config.toml
n_layer = 10
d_model = 512
n_head = 8
n_kv_head = 8
head_dim = 64
d_mlp = 1344
vocab_size = 30679
activation = "geglu"
norm = "rmsnorm"
norm_place = "peri"
norm_eps = 1e-06
positions = "rope"
rope_base = 10000.0
rope_fraction = 1.0
qk_norm = false
attn_scale = 0.125
bias = "qkv"
tie_embeddings = true
parallel_block = true
extras = ["capped logits"]
init = "uniform"
init_std_qkv = 0.0405
init_std_o = 0.00907
init_std_up = 0.0405
init_std_down = 0.0056
init_out_by_depth = true
optimizer = "muon_variant"
lr = 0.0111
lr_mult_o = 2.0
lr_mult_down = 2.0
beta1 = 0.9
lr_head = 0.0203
grad_clip = 0.5
warmup_steps = 200
schedule = "wsd"
decay_fraction = 0.596
decay_shape = "linear"
final_lr_fraction = 0.0
batch_tokens = 65536
seq_len = 1024
doc_mask = true
train_tokens = 987700000
steps = 15072
dataset = "wikipedia_en"
MLP neurons of a small language model. Each row is named by its layer, matrix (gate and up: input weights) and neuron, and shows model dimensions 341-511. Each number is 128 + 32 x the weight over its row's rms, rounded and kept within 0 to 255. Numbers have three digits each. A neuron's up and down rows have the sign that makes its largest values positive.
A block is one neuron, or neurons of one layer that tend to fire together. Before each block is what it responds to, as a language model described it from the Wikipedia text at the highest values.

Description: Acronym-opening capital fragments
L7.gate250:118134146152145090145123126191138046105124162134124171161139131095136128120098087156114100132106120146110122132167155159128134119121122134105180106094079104106059071172121118143178143134176109136170117171191136113073121132143149195142115101102123130083162085119134172132167165120091100138202125135118105170118165077150082157105122160147208164087125123173185124087078101143095135110145140095127164142145125121190107153100087077091104079136137137123120138105147120099142117125110144147147104145130178135162112165135
L7.up250:056122115177108140129139131144163097111170137145201073163180140166152113096109108155115167101152128170118121132145112118152091066075156156130132181192159143096119165123152102195160134079092160107139112147143137130108115194125157089147143149151123172097105117156141152148160138128157161189156135100088105111186113196139120155130118170160065161163113138153090155106123171120088056102164156163105173101186116135129082130107119091085145175120129099124109120133151146169122093124118145095094078127146192122140116180124
L7.gate278:109112149201159147178102104130133095087136136116129173132121160182139140126144136138188162127091148121138152092134156090074088146124165119111122180134089151138068120167122118111126107084144109173118147145184167188177123110081160132121151214070186106109145097159126118137117149113154099121109173141156144166108161120132142111095132129178181161141114141121132077102129101151127149173133089133121113112126077061148096209158175116112047094145061099169151123107122189135117167137165152132143119072131133152121087090124
L7.up278:118168051121137134111114113122185150146116099127160103168126137085173102088098090140140123139160107136056109146133083155163155123074106135116111083144132115122127149110152150079122141067123126132116156170087090124104156085050114116096156146096113176104124179165162110088106122146122096121204079076094126092164147117119090096091160145084117112144097113143165109112180177113159055116106088151135136145199203172166090100099146155157096129093159145119053144123117116053080162168093136103121108100163198106092124150164
L7.gate463:129036170115102145072081122099135114183122095065114113118088132178107132091138141101129131086153130140102093106104092129126153074117145133093095174094092125086109104097196106163112121138095136166116148121087126082144132139125103098081064139133120123196047126145128151094116122072102089185123112148067130167078183112158115150086153115151171116118060085149140126133203178151089085119118090124089093147171125129157089143041126108088115121116139118125128102099125125110086183165103139089123062171144173133145064126125
L7.up463:114123096184144097058139162167115139098119131132141116120103125134164163133081140069129177127088161074092084148151078062178117096125127160133144138129176124097138166083152149169140091064154112132118141127100140121104148201180094087129130160096169111114128085098147118137139167104154159164162185155164144119157180157068102105152123143153125148122094131096141148078144188136034138142179132081132111097120146062087094141111097129135104178051145111137089136111119117150151183192144182167143097120145164132155124117159
L7.gate610:094134144130204153116121098185145103073105151189171125114077158137112111145133119118021081159141110070115072154168108188172111125073093142149096074116160074148119083126088128158176187103166163140126129155196153122172155176112093129111124166177077128132150146112111117120128139164147138113143145162123144132137095102078140129100112151114135103089132121121155122115116130102115125141140103148078119129178142181127094122114139100146177131186137135144097124175111178113117127208206127150103141096048153124097137136111
L7.up610:102146083197154126162101119165149146148102125146131108110145111198182125070144125170144113099126087142087133107031141161124160090097111087095124144114138131179141082075108159134139169116192136139155159120186104143149113167073086118133127114102079129163166112126162118162113131142138134151182099175158131112135147155111081132156151104190125108120137125134100142110126128120155158107119126167089115134135072194141132177172135128160101143084176174151132159120150147127069142085085096130119173063115118104124171138089

Description: Month names and lookalikes
L7.gate220:122119084129154093090135139134083152074105102093134172120098105189148141132102116179133133125170190127198137167100176155091112164122081090146116142144094131119129038143112127120107154146094153130144151145138192066073128157175174165173141179138169069109202145088098122068177162117158151106153175100136116101139164091152162146084151111141185108123138126134150153164053061160196129115140064122125171139123128149093199120171170149157179135184162177091138106101122122154109135128114075146104044156091127096131119126120
L7.up220:074124113091139158098151169116142182105144098062102133182163091158121124104119115117139146119169117107138169167059094112123086140170080139120126173092120086092125051123123162122166130175057174141166074178186088099159124084149189162147157133100088104110187144062044151151163140135093115068060112155150155149110104142147131142097159085136184163123129100166094145114088090171136092137175107153178179109154157125111162060136132101107165095145132137177139138158132113169140105158175055106104145139127098092152154099169
L7.gate525:124116154067088113182085096117126183125105078132121151118151060163078096079113106105124209128132191091167130105119156189148105111147132181139168185156159101158127129110088134099083095174109117124143141145144138161173207157066155159116116157198192096110171101066107135092122111120114140114125125128141123145122147104155165112110113152156126088090127089159142138122120084162126123102097144079121132096086130136169097093134060125109104129097131137164120096117162139163118185124105123106143117074134133094098142118129
L7.up525:092087138117163110129096104134148151114073161107127080119165129182104103170133146125098141072162130136133082172153086202116153104099133143093105154110095154112114133117157161103172186066123158040088111192151104133151159118150171123137147126092088158117115154113177119110106060151104098109097140177184098150138149152154146098135168134142134127092109109121111040146163081106174148204097160167131160164145147123108119180146160162205125111140157189122121122056116133078152085133156097092111143152160073112134136147155
L7.gate696:122136154123131218129106193213137111156164142099103134083140134090157085152114153173127110125147188112047116117154093111133094140102127113087116151130125124098084175062072086112175157142140152104120129092146156095107159209139127163114154128155149112170105195103125176193114086178120188123156140137125169110132131146095108194102150047128184183115142095117083118126078113122169122082074115082152098105166170162138166139122160096084135163103155154132096098093089163122115154092144109105189089156131164073168077155130
L7.up696:110114153180171112127107147144108167068077172131153132126108151136135088164182147068136092115166096099105120110115133127154159162086092132117134200095107109135175151126139118143178127151144137167183119074126113162131111116126163070103081118098133079137143179112136143113109115180183110194163134134182117117112179140164125133142215100117168162131107113184143157113090116122114153132074069106122118110109128123133151092137154132069161108168138165143111129111092132129078140148111136120130168082172100107146071160101
L7.gate1216:065097058152172162117152126147120082173160137174127108117089152103092111183146135121096125126175118142121134181060100083100083087084127164106137117157162131107105128121175138156132103094124115078126137135201108110154094140124089110087170108163139156141139143147108085155103094158101132160115105111122197092193125206136090062150118127133149098097113115127117134130104145140126131123163177148098173115155161097158124198164077115116123136141154073118108168107135076080108138137144173158180086152100182089184113117090
L7.up1216:110132044080142138143167075122158108143122120116145157130152152161114073093152203149082145167175170122109220134154118079171056131132159073170149118162099129150076106153078125086084128165090133147114116112076133163134160131144122152173173146152095163152156145107080109148065100133113106178067129148123130217115209157123155132176123140127173128121126135141077131090064102089079084136103120094082102100124123094193131101124158088101126160152107099147137117150173092188163128104159155111125108110124127080074178091168

Description: Date month-day tokens
L4.gate738:099095104068150147096097089096123126096146182091134113164167100139075156154180176115145145164134115118155135120091131139095142109132139141110162162124167151136105187123133145137105133140135126157119120176146153136157168079111088144106116173131129163168133100158126130145146075119151136071107146153163128120137139151145116159139135098089111140107127095193138157068169066115101141118180130170070072171108164138113073158118162093105146109148136203051155129181153076159056178049101174063166109081108149100131137070198
L4.up738:159176195154111142161136160134149138201150079164103189191161121094147131108129107126163098133160119156145099168056143097085149123124185124141159149120096144120134153158094121195131123135094101120112089147128143061186073145038162106137140108136176131117162131153093121126139063161075101114117111176181168140187091086142113084143120188188138093133111082134176034115144091118138217084250137125145142125202119125106086096099109136109139036143179139117078128093120188139057128162112127102134114116123122116139190103086

Description: Table cell separators
L4.gate529:100087105132141091110121115176155179092082117159103094099177113135118146134155108078081149166095102084164167097137090178097188125195119127156178166146114139167157083095116194066117066150158077119140172184084148148179155039157116136133159093174192159089086148145116113131076104077163131119148137175170183061155150126141121142114147197162116121146132122149114115152088147000191095110151144122134131077132126119154091149142097128118075116140143151153150143088188166106168146091118166117137097161115167137116122118116
L4.up529:083151137158152075142118132111169186121143104107141119122170100161121142069079121115125146122129134116112105159102102136102167158160138096153108163154077149133132159144087124127079123092160132105137140200139146098165135114051123174144050039143091186103158126121086163107124169154189095138085058147121072141132111054112085144098103127110112098102119126148139167142089139085106112134137114124093107163161149107166128138106124153126111065093090169125107161103138073136083114135138133108129078121101068162130112145162

Description: Field separators in lists
L6.gate146:172161121089135081200131139153098109078156116195164148102160109150136134114147117116143131105081128143108071064147127114153137143087125149144161173065112169132137162134174145102093119123142145153147189076107119116180082126172149129109086095107112132099131147081157077178097110184164156118098125141105130091075176092099125140197189116108121130115134134035143151173117135148109069127157075099136136150090173179175125099089173146136197128144121149115138168194073133108163173159125175170150099096193118104112122184142
L6.up146:166168092081170159173130123171183143190159096172130136134152145148096128188167116112080189139114131081149097106166082100108165129116075134203098138110140117191097153131115125147163107095176066146223095115086196077150125094112121150138108132097098154076120148088119137157147097163181094113122093111096110065122167191107134110146125114136175141112109164146121164176095137112097171134153108137142120152146118144121115123107179141160136087170122162157143099109165081160129153177134066119130149112173113117149050108142
L6.gate346:129100152160072175149138150129150122103131123173121111162105124174141078187158130110081126122145124111130144098141088087165146141150073133107128177083093147114118169132035098130114078102130123115161150213140155179120124141101088128164157119078098130111152149091149135121089173114096103138144157125145172165122096111114152108137145136105126139065116172133096084167078105149123190129169113083096147181184131120142118155129108058155105105133112095202067113105118170130137187086121149151131204117072118151074082135131
L6.up346:112158094145108140114139140100118119117108091160050154108138134114161148157151118140112140095184201137102101145186101113132137125091169173141142104081119117143127112084076146137121135055107104168113174105078170146190147126166100118083155100137126111124089191030114178179148118123132143105124138176155108110143166186119071078158173097032100103083152048166161180190145161155167106142090167120188077115152104161098174131117131139150109118155123129152152205099145103133057139158147145140204132109138132110152138157066
L6.gate862:144147150074172150133155125135105155120149076113160163151073140136126100098160139097149177123118151125147079075132117195121122140065108168158151100133081203111161100104137119097109102087164100221162176147104124096186138149129129104096131099113066138177151160165126103118120170114148122084159110134119122084101115160157115071102119121096065148113131116158152127093065172144194085130107140069084164133148119142179104065098188131164186103085123140157152123129118088149105213114132124102144117109120176119137102095166
L6.up862:108141059114098133141163123172197166139130106170175144027140152143166126141117164112119148107152127142137105081137117134164195206073130130144144154123140160157087199104172060135066180149183041112119100127082098172125075066069139115112123162150134125124184165079086121138128157171123117094138119115122129133148144146147118136119115160131116132098158174162118186178089157173145132113116150070141093106104142183141090104156160122068155112109132153175114191116107139106160129150164127147123103173143082104166135154113
L6.gate891:181150178142099103124090108119086119118128089164128126169095154116203081131111132131119135172153079115076089182129164125111097120044092115106179139164094147091086135113164089122089129131118077163129149193085120160121176160189198181074098155127136094087108106092122054199198186124132145126151154167175121136135127144150167136163175097066167102125153169120199155161126145146075119106127161146131110088105146154092110157093115098139130124085141109127099063120110106128110140152172119078138090137164162149120109088149
L6.up891:157168110114161112166130088146147109093164083210150119137135168141152134088135169116111097150123131078082116157101167183179111170137079118082113189137095149119147159123155098136151074101138132133125091125110150113199099123159081146187137141085182116093128102060172098122222135109114110149097045145135117161129171114112121153129089120160177131147125143103130140128123164153139138157114130133057091182198128168129072115186106090118161130114111130139114120100144155080177141093157077109186111132091105090161130122140

Description: Foreign name starts
L4.gate470:103122099113097159111142124194156107153144119079090101160161173056084158111101141104146104107153125143159151095126088101149120157114121127104129184124137149157158154142182146121141131112133120140112100186049127047130135125159150111118153096091130128162180173104122110148148103149095138165104130090060130083151152108142077091146178144108066107121168120073112078167127144068140108156079142148104151105115152132111094081124116187215118148126227084138069160136106156143160140128138143091093109124151092120153166082144
L4.up470:179079104081172138176183165166109101105085072164139157100118103194173073101150148109105138142062158118081148117158105165132126040120169153162126182140140097104138140117147145077129144093131143117088124147151114147091167152128155154116145151172157146163049107182178119121089152124080114127146125092074177123164175102129126132116119148111138141140075132121181140152111137187162136130098086190148119108105173125167114147122103129114142129125179138105104154077150164092172152172162151128152158149127123191180101121092

Description: List and table item starts
L7.gate24:102140119103112125146172095100087104112096144160109107143128147121103108145094131165153116086156171183110117100054173103126040148123191130087145110099165136118087088113152090090089142130102106164094146166145121115079157111124128130141085114074152100184107148132144124162097170140096153138131165204110107096167118108093167091157143114193181127104105149166167079196154136158135166174064147130119155153133123182112123100185090108137116100145095129126108151163082136129091136084115095127125147115124180193149111110140
L7.up24:140117131151123077127080141109175153150143095137090050096096124174174156139150130091084126118227175116132157143142110131121154163074144101097158097057078154097157119130124122104136150136139146193083126093099103118123114149175138123123095144078105083107094118155191167159157049160097086081170160118125156108067098141120182160139164085115125113161106142160141161113154090168126163143173100168126168098146098170103158172139128080127140148119128146139082125146126109142139106126084147109092121150085110091190149157116
L7.gate382:126116127130141113122115085144167136117139063134119150090080153115115091090088122109173113090121128091125098145130185086137110149107061149160072167158124085135107151195174104092114094138102106143182197115166092080122137120131107146178138082124085142127142153157173108173088098092123160116179122120071101138102177152142162163150096120130129148165175145200133075132151157084150151121143052186083175145147145137176166140155112136075177106100127088137088148151153104075143130115133124139076135136135160151107100145135
L7.up382:119155161094096138157189147116121125157085113186137121102106096035115125151113166163182099127113109153172142154140134127139094126128130075101068127176164129148162174109155113178105100140157109165183150117149037123151111070073124171190118111137115151148071135085145143130117084088164138159151113156106069090102162169123177065120027172119095138101161075142116119096123154152230126136108111135158145169125179076112134109197093123172079084046133145138088184082105127104157185100070118098149143128083173117157147119095
L7.gate508:120092059122136174106133072148130110192126110086075147102160137145089099094159141150167062102063104047178149121152154166127159128062154134153118145214138198151106105130131101110133155152136123127119124168182099149115159116183139122169097175133064114129179149177098085116176130081116101141141158181066147150108170106078051151115168091172129149111156123155153141117114145122151143130134134101087150137151130145083144106186097092122094152108132168171136124151092060111120118140094081141092145109129164140123168183055
L7.up508:067107086135125186149152080122141128147104099137118165153151069176087152190130103117087096142125103063136172187068137129125136128119111126193147098178083117178139107066143051177187157099124157063119167120117138077098158094131095154147124161090105143122105129137181116106126119124104131120140037199049104094102163097138112099065150124153119194078097138149161157143145169099165144118115177085139116128119154130086162149159086142165129098156101173120131186102169133132121161142114110097072166097165107102148199113134
L7.gate1041:104100052116169129118123162165105099172122114155118182107141086192075118190189115119137109155082010125102085129116096131131136145097111188085155088153144129136088124079107105125121071142163104151130109127079111145144126102075074114156131108139103163113105117121168170147119176107077124097093147137105040159067101126155108207151172134107103134118137151116134134121183146110128094203104191130081148143142159066137097114146136105135081103172167098129115154141123122091108111142118084153151128133151165083174104154185
L7.up1041:105151099072161146125091134182188190125118102121127128105129094110102120132059007067141077085121163145109163117137125168079144102170108133074159177142118119156111125173182143103205111100146179138118111114095127150157126150122076165148144147148154184127088140130133073220114092128134101136093145109172122103135117083145121118095147160043183104131094160163143134144148137182152081162095053146183072120115153135104151053098103149127160087083150141077111103097081102143164080116119135162066137117096105164150113095130

Description: Table cell separators
L7.gate193:135033165139105161115136100157125155109056153178092139151089121136076131111125089109140136067084136118156118153084159179095197128107129124162140213099123131151156123148076143139108166121167156120142205109097095074134145148108129141149127112141095171105116087110089107144144127170100164162099103194117090076153121166099119148134168134120121122158122138143155130109098153085149134120171043106153159081118113128125116130169154143113177123036088125102101090150131143159154105115148133177124205072176077169147158123115
L7.up193:127115160102154114151140161137162161100212147148183174152119121095128061096154085148090148104079142183166116111123121145180086162161154182131156146187165150092196087107175145124146166139165116066090177121074109135133069132121169052088184113117190133124169134080159139159096171100101144110072126102143107151136093144135125112131108226141129122139074073135141165159105108113153102139151162140171092143165118116176073119177108105137092109105132163129121124130165129134167069166164100128154130102159115160127163103139
L7.gate204:085112111105127130117185104113181160106133101140121169081057116094161118118124077135086121074182147129160131163110118146097111100090054128140126120143128067134069158138131103095173124093167135162124127112079181152090176159073119160099117132183148135116174153142110137137134108106158125163078105125208118092082247157139138134116111101081104126110146155138172110146070117171145128144162139139156143111085108124085120124062113111148104075122113124108090134163155094109141176161201123173144120158097090078091107135180
L7.up204:135128105084128055046105053158107126192199076092122132104161107159101116073058094194127090144109149052143122173098107099193137104045134202129160164129127108151121140124151124116161126115167159040129130125121158177136085161098140175132088106179116098112135095114144117137152101161105108118155110077165177098117136202098132132145094139102097195103117186177136137124074146131111082174119121170109159120091174173123110148129144179188127170109110138114106115131090151136126129122149181137135097188171101143137119121101
L7.gate491:124180129146091105109136070164151155174166068173188165152132112134116054053109141166123132095156101116132138130091110086117115126091143149141140128134139114172095139170162172092139111084116082110176171110144114098108140192086083197125099178045139064103111066144127117116136139126112140166126108126151161073136107148118099110167115140140110161113147134125147126093148191118164110151114118054079101148169138165195157156116114076097189083121162127172109138135161129149145075149116082148108122130103191142106131163109
L7.up491:104173130111154128134099083125163153114151089190115155128130107039139123108132054169158107114111110109161156186114132110102139112156154146084125093209150142113132092085131169114112087182126099177088111173101126086128125187116138145130127113093187097124126093140091100146207130121145092075072103146158137120082181112139151067150077134131090157112082107123129106121178114157112107158098140131114187175137187154115129170099131100116154107062115167150142152125148124194108099102136120155179151192123119177089185177133
L7.gate998:134105096055115125129120087181126183106194049141122166102110129104153152104118118129136136095132148082163093088124151152133123137160161139171135117102110154166097155158130130088164151088118110111112121082128090166187183164143131118136105134147112140134092166052180152134148145173167114038144129094103103118152108179154166127087129211072106147147123188131109113136218129150120077162101095114135103091094119119117109174152193075137156117091112118127064139123129054183131148162102075112119072141143126198162085138127
L7.up998:078121145138136159183110125094135144160120096096115180123116080123128089099087115095146132067199106111097129113113080137105153123105134141100120166106111180167121133140145083108122116181155108162082109117127096112085195169091155176160146056100170153167134167115182157128165113171161093103080149127128106171098136112152109090097083180165092183118120139158111123106137169161194157088115068068162140174153103178182053119165117109102104092204143142165139156139122110148180139144173079087141128133112124181152143134098

Description: Month names in dates
L6.gate351:117101127146192112065122157112088097146144123102096118128136110110152123083154172106144126154123081184108179058177096086101121178121075126125194159112085159088069118120173148111153117091182132150142109193109151074152097171103094175098143177138089087147174085165105100148106152121131098156066094190186160122149170149166133125138189196194118139116180114134106144095038172145137096114106109145163144115159135119171111096106072133120130142133127092128144129170166145152120145139086076143116087157108139132115073170122
L6.up351:103124117158109114088117174132156126089131135182108162098170198129115115120118134158067145021078158125169165145185166096169100165144159162173148144132126118152134189104093107100110174093084104153161142154144141159121179117122146126114156162134113113111169098135068169138164113128064109092077128123136145161151083156109123129158126113121171097069180094129138137172097111153134172152128080175143092113146117160141116155179101168153124079128136133139129132107191132088149147153181174090134105070183098188116122061066
L6.gate739:162156144166136125136141095155149110086132136087156105141108113124131177130130152112126164143122133143145148157124098129086084140136147136190152127143101155101058127107080081093084133080142147088092109174090128117156121113075052087170109123154113121101128175166131135039098167067091124139124129098093105148202112097106146122093139122145159144154140111090179164116092121161141083142109096147150136110096120118175154070071139202139161126143217183175100115164183178183161113162118137135124118150100124137117190088176
L6.up739:136143167117178163090140144158088070075188144074117122099136145148145118138115179126124152095092131129084160176080120111096122148120174110131143125144072102163115143108137063152115171170126139158143074072097140147152155102119104099129084131155108134109161087148139109156119136180093172151143135176139147125131099186063109134153059080135151131126113121136139073108101107159113166142150112159150081115086080087192147123086091197108076140106163224151136155141099146148133166096139125094091090097144108121069153147125
L6.gate849:134182125057123182114105139137140141099129179127093127123174103141173203130108113072136133121112135096217127135116100102125129150139190172169191106157130126186123216140196106126127209125159124162108115140119141081101094139111115105138097152207179145122088137165107160122124157154157118159141122125136138139124167161178137104166160142144070140129125104131094117209061120129135163107173096140153125129125114110139104169101136161101151105153153131116148119099172151126119117106149118121094106071102177084184153084117
L6.up849:135139137118117157080103130110172126087098160039121113103133101110097183186129162138148152109137074126152109151097067170112108160141080129130103204122119072101142048139067142091137118115107069124196142137149129101119154170121106158112142096090144117148166040149119103120146095050132117186084117149174130093171125158127096070123110143164135202149132101095175129154113074090138121058182095060158129092156145155107066185148194186099051073152168078092122160155069120111082137163132094075118173131108160089143106116116
L6.gate987:134134112162111134135165097120095080144132101135168077091162112066117155194135122157118097130137128160172109131124101057071153147129135092131072133171101125132086138142127078186141124171117144110127100116153176104112130090068112152132120131125139118145159131177095089135131146104119085122140097188138123122079057154168174143122113155107099085134135132072091145082072143134119130099153089135125084087133136132249101142090122127142078105069130089098130123117123121078177120147103084068121053197114142154156097165148
L6.up987:162156126075165090072111153169161124108109119117106098166165097141178170157159092117108149135173131127139102144099139075088058126110100122163123120235126132136097091071162151177191122106182161148076113142116154099108054106021132128079108153116110076082115165169123085151137132114075130141134152137142076171091098189111137123104088123078093140108105102117102150085096179103181147078163125192159133078178115127121142178143070163108072157147159146081155112108139121087106116166169139127114120133078146131164115089108

Description: Word-initial vowel fragments
L6.gate28:095157111098120158140228132179112109179109100098124140193127168127095106127155131135110129084075155111126143150142095090098113092194125123099127125122175154133116126146127156166216105099096107118124127136099189096117143108094139125123082137117148168099095167197152097121157128125072108138146095122167100179111186113133146070157105131114081129122076193160140136102157083118178100106173130104099150096092151124178102188156064106111198117103173139136164195127069122109109136167135127137129138166160091173120139149124
L6.up28:198107128124109164120180123124089177151153100150117150123193105125176164103107144108089053131143092111103090098146081165110115138152150116101137069130185100137122150190153072185095120142162133083176130112198086163109141121160140118069158052093078136149088165094096117125192103125118170184138111124162136142153100111099199161118127135124146101158140122099097094116117127095096125157151102125105099099161120110130163094098161063087089124184095173108096086166138137116133121099144194128188167085084093115118114133158
L6.gate145:145179099108152158149144122155102137144125120146136104118146149123144144154149085163166084115114153153128125133181049132148119077118168135098156094122103050108143134155172148202117167111151096116134135138138098104159127088172101112191191070135134132122114137124155083117151155123159130159128133162115122133117156124028100168105181156102086104143105125049125102116148134143125127160114132166156151092122164123132137122142165129123107154119198123108071123083146157088145063185181167130075160089102095211139106113115
L6.up145:075158087151137124162090117126156170188161132123087123094133177084110103169185159063159173127124138179128092062177093121116079095089172160193151148131155121139156152075102124119111149146100106121092117078122140086113139126160094041079214140134138126128134104124184107127113103119107132115115139153197074115107107088120105154165122176135167170132095142161067186106124124129103142155148155148075137101163133138076122145162104132135113112152136060169079129124164121145138082129185111101123208138140161120158137129142
L6.gate525:159213085151153176148122101182041163080137125132149141099131147125107163152055122132149140128091133176124106119119113182088145115121087109138154144136089087097147123047143108156192057192132092115109132114168089168096174109184092160147100123105161105141128163062131165088120095129131157115065182111145105103167143121155165069126130183161167099102114146155154138158158147130118140114078123163047128151172166147090129164141131112133136136134063175116116036162120082150138172112123092123112126162154145146175080102121
L6.up525:088197174204142109159101144115068103120176145176154153152119189112092093133122125125101141139105117144185132126159068108066160127154095128181146168140152163159121131152099137213098088099143138150147127141115118130118118133077110141114141157128081076103145107101156103113114136127151110071141108147133101084149096213141120070057177113136136157174061150085118159109099143159183095101107125115119128111075130133155141101166062167118155089122151076182146165162088120135130086146152095100075128131139117085123125134145
L6.gate684:169089141101154104163146100082131130115102188108155124160100117112114174134133094153171069117146108133180099070143100121132097140168169127113112156175147099163072120153107153155142131071132109140131138156105070159098147157115160098098078116105077161126133138139061100065082133132105157168176122141136074189114173164019090132139156085097182118115147072151117110109129121092095165095096119124081139105198114133150137158104135153100171122129148109161148111197091084095152142196156155113081165133161081136090117133128
L6.up684:188147131106163142137117123113132115156040177126136141105140182066119125092164172133154156167105206182135073103091097106180097118136179137201098165135164158136193138139084144142141130177142164151110134190092105065156141081094116088074120091088101100116160077135162071063157139154108183117126130153085105162097156090131131140136135104026126181134120072192180167097090146102072116124116105101111167205156097112089140122121131097083143144090114103167152107119109066115115168109172165122112065137167166135122134142157